config = dict(
    n_layer=11,
    d_model=768,
    n_head=3,
    n_kv_head=3,
    head_dim=128,
    d_mlp=3072,
    vocab_size=8273,
    activation='tanh_gelu',
    norm='layernorm',
    norm_place='pre',
    norm_eps=1e-06,
    positions='learned',
    qk_norm=True,
    attn_scale=0.092,
    bias='all',
    tie_embeddings=True,
    parallel_block=False,
    init='uniform',
    init_std_qkv=0.0247,
    init_std_o=0.00745,
    init_std_up=0.0247,
    init_std_down=0.00263,
    optimizer='muon_variant',
    lr=0.0104,
    lr_mult_o=3.0,
    beta1=0.95,
    lr_head=0.0059,
    warmup_steps=0,
    schedule='wsd',
    decay_fraction=0.734,
    decay_shape='linear',
    final_lr_fraction=0.0,
    batch_tokens=131072,
    seq_len=384,
    doc_mask=True,
    train_tokens=913700000,
    steps=6971,
    dataset='wikipedia_en',
)
MLP neurons of a small language model. Each row is named by its layer, matrix (up: input weights) and neuron, and shows model dimensions 432-623. Each number is 500 + 50 x the weight over its row's rms, rounded and kept within 0 to 999. Numbers have three digits each.
After each neuron's rows, "fires on" lists the tokens most often at its 100 highest values on Wikipedia text that the model never trained on.

L3.up1516:466551593426422517424486413550463508408473502446484442513579480516527499464469435502498532452410485450517421534522544463477535491467576460478478526414450543526436510458548505422421551577484448529574558474456561475506503527581473543501575452510533531471490547456494476566488589442411600427579497535461546525518501521463551492472488474493557467493454502484471513492530560488489464537530450501466464508535499458453480443511503514532478521500525500475456558613561440496451573483493453506505373515507482418437518561471519548543549508535496476451494562465377490526428557463485437572
fires on: " family", "le", " ele", " Ele", "ime", " prote"

L3.up1892:499523451585487498556495527517492505518567501514497597518521504467540519484511574401505428555460484544444475418471474545448571440477513451437416503541454437544472438490590503495499549550542578471476473407502506514503522561489511419513507465521506511406506522505491482456535496562488428448533599427437532555518441532480556574460598432478564548452561498410464559458543517585458454395568431489514544511490521537525438409532466415553497450482508512476551560549494528537421524435420527497477438481526482514565513483466425437517545560493599444422503481614516450486464476473484470600
fires on: " of", " is", "ian", "ar", "ul"

L3.up395:459483485483494470399479515497485495469496444448600470537548393455442468440528528579515528459547604466472493443561515526457451514488584528510531567546485420381391530494451534539463447595582591640474495534489437529528459425518595516465480597494523532502449483455496541629449568508525507505563529530593473540537485452532574503476496483602500429536495508545521502444512476488393521585489511433463513523530414519647495469518458473450465437451536404614471455533615432452436509412615458496506463497517406505461547548528502503555480535523472515494458558564488544441431571467510548535
fires on: " a", " \"A", "B", " A"

L3.up731:596562493513536565497482448464474469479496540436458498352482499545575590438489515508470462541587484511412525455448504492490483437471433547518448416437504468495528496471472475543479471514494528555548490558537539522485477603437470577514458468456524418450486446607433495442557487500512477459411516575493560488500574413473449565511492410468490551476417444536395436513553464510406496580479507444523533507555406476489495471503450442483525521496516428482443453485527451576435496558532554467466545437446501581535437473480569514537523576466601537434510517486542578585452387510451484499
fires on: " n", " St", " N"

L3.up1435:479446444455492553525491484466502444595631512376522483471459441449471488484535462464546568495550483467493452479496571622487508527524516395571419435615478509435515528611475494470411436529536499535432494546496462474477483480490600490466624533531520486527530533446502381494571550500546513476505430475457366426478510534549525451461532421558525418425471595485494574512544525461549462464534563493507482397535617436480522464574546444553501507548486536572523459562492518434593504515582598515472499533584492603590562456500503405511535497442474485516466509421514455509464514538599565578
fires on: " l", " of", " L", "==", " as"

L3.up1765:566561453502474416450527494540497566566519515548505439466466473523489459482471554538506560526479458475410509559509474441454514600475565487556496411562475435476469592458532514624540477528509551420459568569548561435426507480519524569510469411477429559618598531496438590536463413506472501478457513522364547527550509445461549472484461494509505496471477408450511439559466531407503438542513394492485488486512505569490478617492556481469442477550539553575422398469496475405489526406554483488421432522471485512502466497435535499521465468480470470577505470459421542506505448473527538577
fires on: "8", "I", "as", " ra", " 1958"

L3.up632:618598480573564587536491508554533448446532588492446500476509524462506484584496454498504528494584526495510495507583487482485575485549541398533528468514478530506490493538476571550561514613420518524439523464551609491565441555505457424477440510519508443407393480511594544402510519463473506485486425546452532574576443448500538602441503607506437476485458460530539507406518425458538472402493507507509469445541413534568517467456436550488501415434448523454520423464433480456545586547382504476374498438538379545579462454498479487502450510518460457577476570508448487622488415504452535481
fires on: " P", "p", "ol", "ating", "at"

L3.up2798:593483552465517424392533494468537538526523536527527535571485510483528515530485518497540394415506442541584548451431484451488436598500538430543471548578547570489481548431532538619415501466503498490424491542506486527603548565430465519545533488466493488575553479398511551488547482379475573539556503526496415440536486544409541518487409503421541558544438553323600496413480491554540514453436551547485593401489549442517423563452454449517494415498561410446523401468450518475399586539541495533510542478492453447486569488427524582563509583476511520520452560578529398501514529549544600445
fires on: " I", "II", " II", " 1", "–9", " III"

L3.up2362:526528469505474566561501471605492536455588468477563438490569431485422440512510493510564470416542481512555511520488533506521422485431522455483462472499456532535472552445484595484537453549459563535520510505505439557575492451500497476499578558530427532520583479467467399560485614524500430388498450504528503521479468441508487558533567533570550553550458504562491490421471587507457477483521475596518563417602452567503530487537473368526505475474543429509426436443431490543432385558588438460506497476434604459499479566543520459455546504486522560522398515529465404475510509542505438541
fires on: " for", " en", " in", " round", " out", " En"

L3.up1227:451539433514511428511551479500409488480482453494525556429622554469434549579595515485488604505413506511456544563473547426435512531497440486490498482525520524528467568483587433564580436534506459530514537462513438475570506467546569484535590562440346473520535516585564486537454534432452454552469448518475447531562452516496476526497514539463497487482638474414438564646581498550515469480478574477445550523440561571459492465498525496494540521553385523432520419425473460515535478527458530526383412519450502511489544502453496577540453505511498486489489609436536471644502482484529574499
fires on: "es", "ell", " through", "ar", " via", "ing"

L3.up2693:510490555452521543518488499571522499433587562448477493583451539467527515460449431486536484498538537497477567516526537496472553587471433452473532456526558514509494528499505472370474487446405499540497391472454558441487608537523406462504602548546477466437426484439526527456402490521456561543454532552546470606497531514496496624489566556505490480488530507440561574502585565470484367551531469485491582419511489508441474493518612480501547587542538501582523448422460421613548506523511571530440509489383530528483565518555611604494423515474532529436503529559438435481516423569486482535
fires on: " May", " out", "ov", "it"

L3.up436:466458505554534500504474437483503582484544478509450489425426508444440503440486557415524492466475616582527543443532498519505416553488509490475511507417452492507547548533555470507449455441503496511572553505597575535504540393524409475521477515458545558492504567428526489376440472559481505581495592505535488528565538607479489580503445525521451524486449458489488438482500427505495463503496518507443573489514489474497523441561521501446637438537543543481475436493515507560506499508454510524498505520439536493444522472504507481484501573461424456495445557596601490462473483514433472496
fires on: " who", "He", "e", "mad", "s"